MLP neurons of a small language model. Each row is named by its layer, matrix (gate and up: input weights; down: output weights) and neuron, and shows model dimensions 240-303. Each number is 50 + 15 x the weight over its row's rms, rounded and kept within 0 to 99. A neuron's up and down rows have the sign that makes its largest values positive.
A block is one neuron, or neurons of one layer that tend to fire together. After each block is what it responds to, as a language model described it from the Wikipedia text at the highest values.

L4.gate109:55 57 55 37 78 31 51 71 52 54 53 40 43 48 49 28 58 48 41 63 52 47 43 55 48 38 38 37 58 57 36 60 26 33 58 43 51 64 49 32 45 48 54 49 33 36 75 52 72 43 51 36 54 43 51 43 34 53 39 62 54 72 50 14
L4.up109:58 29 56 59 61 47 38 62 25 57 33 50 56 65 26 50 56 32 39 69 31 20 48 33 45 46 33 45 53 59 42 55 48 30 54 41 66 57 45 63 44 63 26 54 74 32 61 57 53 45 75 61 50 09 30 30 46 60 50 36 69 36 63 38
L4.down109:60 63 77 50 78 43 49 67 72 64 44 25 51 65 48 69 48 56 56 46 69 58 71 35 36 76 43 55 79 29 63 31 01 44 67 61 75 35 68 28 24 43 61 42 41 77 44 36 70 38 45 48 64 51 60 49 20 61 58 62 48 56 44 30
L4.gate152:46 45 36 91 50 44 69 61 50 51 51 58 18 61 36 70 49 32 54 39 28 46 34 48 65 61 34 43 42 48 56 53 31 64 28 52 47 25 55 48 50 46 58 72 22 36 63 79 62 55 48 78 54 49 63 55 57 55 57 57 68 69 42 72
L4.up152:25 26 70 61 54 74 67 57 61 46 19 53 26 41 47 19 44 51 36 72 57 62 61 50 41 55 48 57 52 75 40 37 48 52 40 31 60 70 51 45 26 74 46 89 21 46 51 24 67 53 71 56 62 40 56 38 63 44 55 51 76 88 75 49
L4.down152:49 42 56 54 54 55 30 72 68 76 62 46 55 35 55 43 59 64 62 64 58 55 89 57 46 55 50 48 36 53 64 57 58 33 63 31 67 63 56 49 42 56 48 53 45 38 55 48 43 60 53 59 55 64 41 55 38 39 43 64 61 78 73 56
L4.gate302:61 29 69 74 51 32 58 54 74 39 62 75 29 56 55 59 70 57 41 43 22 72 47 42 53 62 55 65 56 55 47 58 48 44 32 70 38 50 68 60 61 58 54 53 73 53 51 50 58 41 47 36 58 63 45 58 28 32 36 52 38 40 55 52
L4.up302:55 26 61 28 58 48 59 45 64 37 32 51 41 48 54 61 50 29 37 65 45 41 51 65 37 51 55 37 39 27 55 21 55 33 41 43 50 31 45 50 47 62 52 26 33 59 51 26 58 54 48 48 60 39 39 44 38 39 45 49 56 57 36 54
L4.down302:62 60 72 27 37 47 52 57 60 28 11 34 15 42 39 42 43 55 52 63 52 42 70 57 55 74 49 42 52 15 15 46 49 48 64 69 53 36 41 34 67 36 51 60 51 43 50 48 57 24 38 78 54 71 39 56 44 25 31 40 29 58 55 45
L4.gate349:20 34 27 67 38 29 63 81 36 51 46 59 65 66 79 53 60 64 69 66 45 44 39 67 40 46 52 54 58 56 49 78 84 55 67 75 58 34 56 58 37 56 40 48 39 50 65 24 60 58 37 32 53 48 47 37 56 58 43 55 66 80 49 26
L4.up349:51 42 44 70 45 66 57 68 34 59 51 62 66 38 62 60 47 40 39 67 74 37 64 50 38 70 27 29 73 35 38 67 42 29 55 37 61 38 47 69 13 68 63 34 22 46 83 37 53 35 26 38 34 42 43 68 52 75 61 52 62 46 74 34
L4.down349:47 56 41 57 64 54 56 48 52 49 37 75 43 20 56 62 55 44 35 56 69 38 54 56 31 49 44 32 45 33 43 60 43 36 52 42 75 59 47 58 31 65 61 63 46 53 68 52 48 40 32 45 46 50 53 71 68 46 59 48 69 42 74 35
Responds to: Section/line boundary markers. Closing == or === of wiki section headings, such as ==History== or ===Singles===, and newlines ending a sentence or table row.

L2.gate58:52 41 58 69 34 68 63 29 38 30 89 68 51 57 66 53 61 28 41 49 59 42 42 59 23 53 39 33 35 18 52 42 32 54 39 37 44 52 87 50 39 56 80 30 51 48 24 50 36 64 63 19 72 58 64 33 50 50 38 79 41 33 48 71
L2.up58:38 50 70 42 27 27 65 56 43 09 27 53 19 36 55 51 49 49 65 23 54 61 40 66 20 71 39 43 60 38 72 61 48 61 66 40 71 78 61 30 69 39 64 48 62 46 57 14 33 51 51 43 46 41 69 45 36 55 44 87 39 39 36 24
L2.down58:19 58 56 27 48 51 63 51 59 54 72 54 57 56 40 56 72 48 46 39 59 51 57 42 65 43 61 58 52 30 56 37 45 84 65 31 82 75 46 27 59 47 83 47 92 33 46 30 90 49 54 35 80 36 43 41 55 59 57 61 74 57 44 48
L2.gate716:61 49 53 57 28 32 70 48 65 37 39 72 41 57 55 43 32 69 77 58 57 56 59 54 52 53 50 78 73 39 32 40 44 44 82 39 47 23 43 44 72 75 54 62 53 46 38 32 69 28 67 47 74 68 39 54 25 58 41 49 56 53 35 42
L2.up716:45 69 47 45 72 52 54 35 36 29 66 65 41 79 63 45 45 49 40 56 63 50 30 75 48 46 11 67 51 33 44 63 66 59 61 56 85 38 69 56 60 61 20 50 17 65 49 51 43 43 53 36 54 41 56 33 46 25 56 61 54 39 45 42
L2.down716:54 53 45 39 44 35 45 26 47 46 67 27 51 36 46 33 39 41 74 32 37 35 59 49 67 50 50 65 55 50 50 58 38 39 55 35 50 39 58 47 90 53 47 56 57 43 46 45 43 57 52 31 60 79 27 54 46 58 26 56 66 57 66 29
L2.gate750:70 74 66 41 43 53 67 13 30 63 51 37 53 51 48 44 72 65 55 31 60 62 49 68 68 51 33 45 71 62 62 43 73 36 26 39 39 40 54 45 53 42 44 42 51 65 51 55 24 36 25 53 61 43 48 64 74 39 41 47 67 27 28 54
L2.up750:37 58 47 16 52 40 46 37 61 56 60 42 30 49 56 44 65 52 51 46 32 36 30 44 47 52 25 40 37 52 40 58 34 39 26 30 42 41 73 68 46 86 41 58 52 14 27 68 44 51 59 33 46 76 46 41 53 41 58 51 75 46 45 45
L2.down750:72 35 43 60 62 36 46 20 68 54 74 38 56 46 31 54 60 54 65 39 42 56 51 41 62 31 54 44 49 53 44 47 75 52 53 47 32 68 42 60 42 46 54 59 60 56 35 55 37 30 44 60 50 55 26 45 60 21 56 47 46 63 21 42
L2.gate791:75 59 32 58 63 74 67 52 30 50 70 15 54 63 38 62 49 75 60 52 47 71 22 46 37 69 65 59 40 56 69 41 25 71 31 35 51 46 70 37 60 58 41 73 53 19 58 62 43 72 45 57 55 47 55 36 73 46 45 52 51 44 37 40
L2.up791:66 45 51 44 48 66 47 74 43 64 40 53 66 71 80 62 47 99 63 86 54 51 53 64 52 55 54 60 58 64 62 69 49 77 51 29 57 28 47 65 61 81 36 48 58 41 37 48 56 35 41 58 70 42 76 37 43 60 36 91 43 54 54 60
L2.down791:50 33 60 68 44 66 61 64 44 24 28 54 50 52 41 74 35 35 44 37 75 38 36 69 35 41 36 31 47 56 47 39 28 67 34 46 43 58 36 43 62 54 53 42 51 44 48 21 41 57 75 58 55 48 63 48 45 47 49 99 20 48 29 35
Responds to: Split word-initial letters. Single-letter or short first pieces of a word split into subtokens, at a line start, after a heading mark, an opening quote or parenthesis, e.g. C(raig), K(reis), k(ind).

L3.gate32:20 60 60 29 11 39 54 40 66 51 52 75 67 60 63 62 55 65 42 45 71 47 38 87 68 38 50 40 68 79 39 49 64 59 39 42 58 60 34 38 50 53 29 62 46 64 47 55 83 55 55 51 51 77 37 59 53 33 48 52 52 64 60 39
L3.up32:38 42 51 48 67 41 77 52 52 56 77 63 86 42 39 42 44 67 36 05 67 82 80 72 54 35 25 77 46 55 58 32 41 49 41 82 37 44 52 44 39 61 47 60 51 50 49 68 24 45 52 66 70 65 39 28 48 74 50 64 65 51 74 52
L3.down32:62 66 50 62 51 51 40 33 80 47 41 57 33 50 34 57 51 66 22 58 65 41 32 60 35 62 69 41 64 53 43 35 52 62 57 67 29 38 60 51 60 41 39 69 33 54 26 72 74 51 71 69 69 52 67 47 54 61 23 43 51 63 35 56
Responds to: Token after subject name. The token right after a full name ends, mostly is/was in an article's opening sentence (Great Adventure is), plus table | or commas after names.

L3.gate410:40 49 50 27 52 43 50 49 53 55 15 52 50 40 47 62 70 47 47 43 64 42 49 30 52 85 46 61 38 29 51 44 59 50 46 56 67 60 54 42 48 42 50 56 45 29 50 61 46 38 46 49 34 80 14 42 70 34 68 22 45 94 23 53
L3.up410:34 63 42 44 41 63 33 64 56 55 55 50 31 32 52 48 64 22 26 26 58 69 46 58 40 57 23 31 47 20 71 62 58 56 50 52 39 27 51 68 63 49 41 35 46 59 51 44 21 32 54 51 32 69 50 38 64 47 57 40 55 56 36 48
L3.down410:37 33 53 28 44 55 36 20 37 58 56 77 48 27 49 72 39 46 50 65 53 19 49 48 66 33 28 50 58 54 46 42 59 68 69 50 54 58 45 36 25 43 47 55 51 49 75 73 76 22 62 35 41 46 39 48 47 67 30 43 64 58 50 74
Responds to: Section heading ends. Closing == or === of Wikipedia section headings like History, Early life, Discography, plus line breaks ending paragraphs or list items.

L2.gate221:45 49 56 60 37 60 81 30 77 27 28 32 61 63 42 54 49 62 74 48 45 64 72 46 48 82 57 45 46 30 68 31 80 49 62 37 80 32 38 41 48 50 69 42 47 35 55 82 64 40 46 41 74 66 24 40 33 45 61 45 61 58 37 55
L2.up221:38 32 61 44 73 72 58 38 65 32 63 55 36 45 59 52 35 70 71 49 54 63 70 30 01 51 48 38 38 55 68 43 68 44 78 63 60 53 31 41 57 48 72 30 41 55 84 51 66 47 38 58 47 45 81 42 52 70 70 43 58 40 39 70
L2.down221:38 60 50 46 59 63 22 59 41 32 36 51 78 55 37 33 26 20 47 68 36 18 31 64 73 28 57 39 39 43 19 54 68 82 63 33 33 22 67 65 33 71 54 38 50 55 39 44 72 61 64 31 79 52 48 66 54 40 34 65 51 63 55 58
L2.gate250:66 57 53 54 65 78 53 56 41 49 73 48 33 30 59 26 61 51 26 33 56 55 50 28 46 38 56 60 55 49 54 77 52 42 42 60 76 51 82 52 26 60 66 72 34 23 29 25 69 88 27 64 67 26 29 37 52 34 37 23 30 43 43 59
L2.up250:26 54 59 63 63 60 73 51 56 32 58 62 58 58 33 40 33 61 47 49 63 36 40 35 53 64 47 55 52 58 72 58 54 54 56 35 35 62 36 58 56 35 62 76 32 22 41 61 56 56 36 53 52 42 43 68 43 51 29 27 26 39 52 71
L2.down250:72 42 60 33 54 47 81 58 37 54 72 46 53 46 43 45 37 55 21 76 36 27 07 48 77 62 75 60 54 50 64 52 53 63 26 47 54 35 59 66 46 40 42 66 52 35 31 52 40 30 78 53 49 53 54 48 47 52 68 16 44 23 59 31
L2.gate308:61 46 52 50 55 47 47 46 45 34 40 57 54 49 64 24 31 49 55 21 50 38 18 68 61 53 57 43 60 43 55 79 48 49 60 51 51 42 70 55 74 52 52 54 62 46 45 07 52 59 34 55 47 66 57 63 60 41 43 52 19 29 29 70
L2.up308:46 51 46 70 59 62 55 37 41 74 31 26 61 46 55 47 50 27 38 70 55 62 62 40 50 42 79 31 41 48 58 59 43 46 75 47 36 52 65 65 51 45 44 52 43 47 36 33 81 48 58 36 25 61 54 41 45 70 40 69 49 37 19 69
L2.down308:39 21 60 73 31 59 54 25 63 46 69 63 48 35 25 25 48 51 48 45 43 43 54 39 46 56 39 57 44 71 49 41 60 30 53 47 53 62 56 63 49 53 17 43 30 67 75 59 54 65 56 73 38 50 31 69 38 43 29 21 30 58 57 54
L2.gate581:60 73 31 40 68 53 58 43 53 39 26 66 54 32 61 12 38 47 60 59 49 47 63 60 64 65 71 48 45 46 79 69 42 64 29 44 66 52 56 67 45 39 62 66 82 42 41 47 63 60 28 69 46 62 43 60 46 38 41 23 51 49 68 53
L2.up581:40 59 13 46 51 47 52 55 43 67 71 52 43 23 59 31 70 50 44 28 61 46 42 56 53 50 47 48 58 56 48 45 43 41 73 47 39 70 35 20 45 46 70 40 76 57 53 45 35 58 67 52 70 50 53 51 46 23 57 50 45 33 48 21
L2.down581:56 48 35 54 50 49 48 51 41 46 27 60 56 62 14 61 36 87 72 43 59 53 68 43 45 70 46 61 49 44 68 67 40 67 53 63 45 61 21 55 59 51 60 72 42 41 46 60 50 64 66 44 40 71 26 19 66 58 57 44 22 35 55 37
Responds to: Section heading closers. Closing == or === markers of wiki section headings (History, Early life, Track listing), plus table-cell spaces and early words after headings.

L4.gate261:54 41 52 35 55 51 43 33 60 27 45 51 73 31 54 62 46 52 57 18 49 43 36 43 47 32 76 19 38 38 58 54 36 58 37 54 31 59 27 30 53 48 38 52 58 59 33 63 58 52 54 67 53 65 49 37 25 24 30 37 58 57 42 37
L4.up261:60 40 39 62 44 52 33 43 44 37 31 46 38 66 34 58 69 61 39 55 70 48 51 51 43 64 62 30 69 46 38 27 51 30 30 44 29 68 33 79 41 35 56 60 63 36 55 24 20 43 39 44 94 42 62 34 37 40 64 61 45 56 48 42
L4.down261:38 46 36 74 73 42 45 30 54 55 45 23 93 61 47 62 46 47 42 22 51 50 65 41 67 70 83 45 45 58 49 65 49 57 59 65 51 42 42 32 53 43 64 51 50 80 50 55 54 55 54 26 37 58 69 63 21 68 55 68 55 42 18 30
L4.gate387:55 60 42 76 39 21 32 43 37 50 56 76 27 33 39 59 49 77 55 30 40 54 42 26 49 40 56 42 26 78 50 34 34 58 63 87 65 59 54 35 60 48 81 31 44 54 81 70 27 71 47 40 57 99 36 65 45 67 50 56 58 37 54 41
L4.up387:47 32 45 58 50 75 28 47 67 52 52 68 45 52 58 71 36 38 52 40 76 64 33 32 39 93 37 58 75 55 37 43 29 33 58 85 45 58 50 56 39 52 26 44 46 64 50 45 23 66 55 62 30 74 54 44 25 59 78 31 56 63 63 42
L4.down387:43 60 53 28 44 23 31 48 62 38 35 50 64 53 38 49 48 57 60 59 31 51 21 54 73 56 51 36 48 70 61 29 58 47 52 44 66 44 58 54 63 61 60 34 72 56 48 56 71 59 77 35 69 63 38 50 64 44 71 68 56 69 30 52
L4.gate459:34 74 40 34 68 69 40 60 72 45 40 67 55 36 60 79 70 12 44 19 75 63 27 48 64 45 65 46 42 44 48 78 58 57 34 61 53 43 51 43 52 49 67 37 49 39 42 47 42 71 31 40 47 46 34 55 54 44 62 31 48 50 29 54
L4.up459:52 49 51 71 60 00 54 36 49 24 67 64 48 41 40 62 42 47 53 31 61 54 53 46 44 50 68 51 58 65 52 46 40 38 34 68 47 48 25 63 66 20 28 55 48 54 48 42 60 66 63 54 35 43 66 56 32 65 36 29 48 47 49 76
L4.down459:19 69 44 63 56 26 39 65 61 37 41 48 65 29 23 49 50 71 16 42 42 82 32 70 60 45 89 62 69 76 76 40 54 49 51 65 52 39 37 75 60 52 31 50 59 77 58 18 31 69 47 47 53 57 72 44 31 80 51 39 16 76 55 67
L4.gate725:50 35 39 52 49 63 67 62 55 42 52 48 76 81 25 77 55 37 50 73 32 17 45 83 63 47 52 49 68 67 67 53 40 36 62 65 62 51 28 40 46 50 31 19 81 76 30 71 55 74 42 67 58 49 66 61 44 54 61 51 59 83 59 47
L4.up725:40 59 75 31 58 40 43 50 68 58 70 16 44 65 58 38 59 40 33 59 49 44 45 45 53 46 41 47 48 33 81 56 62 48 45 60 38 84 43 54 51 55 49 19 64 82 57 46 53 55 49 48 60 35 23 54 28 41 50 45 33 55 32 63
L4.down725:30 47 43 69 56 31 59 46 73 56 62 44 61 48 34 38 53 57 86 62 73 45 30 73 61 56 35 51 80 61 41 56 40 37 53 66 53 36 43 44 85 48 40 50 74 47 69 48 39 73 41 72 39 54 78 56 47 80 75 67 53 74 47 54
Responds to: Indefinite article and determiners. Fires on determiners like a, an, A, any, every, first, only that open a noun phrase, often at sentence starts or after is/was.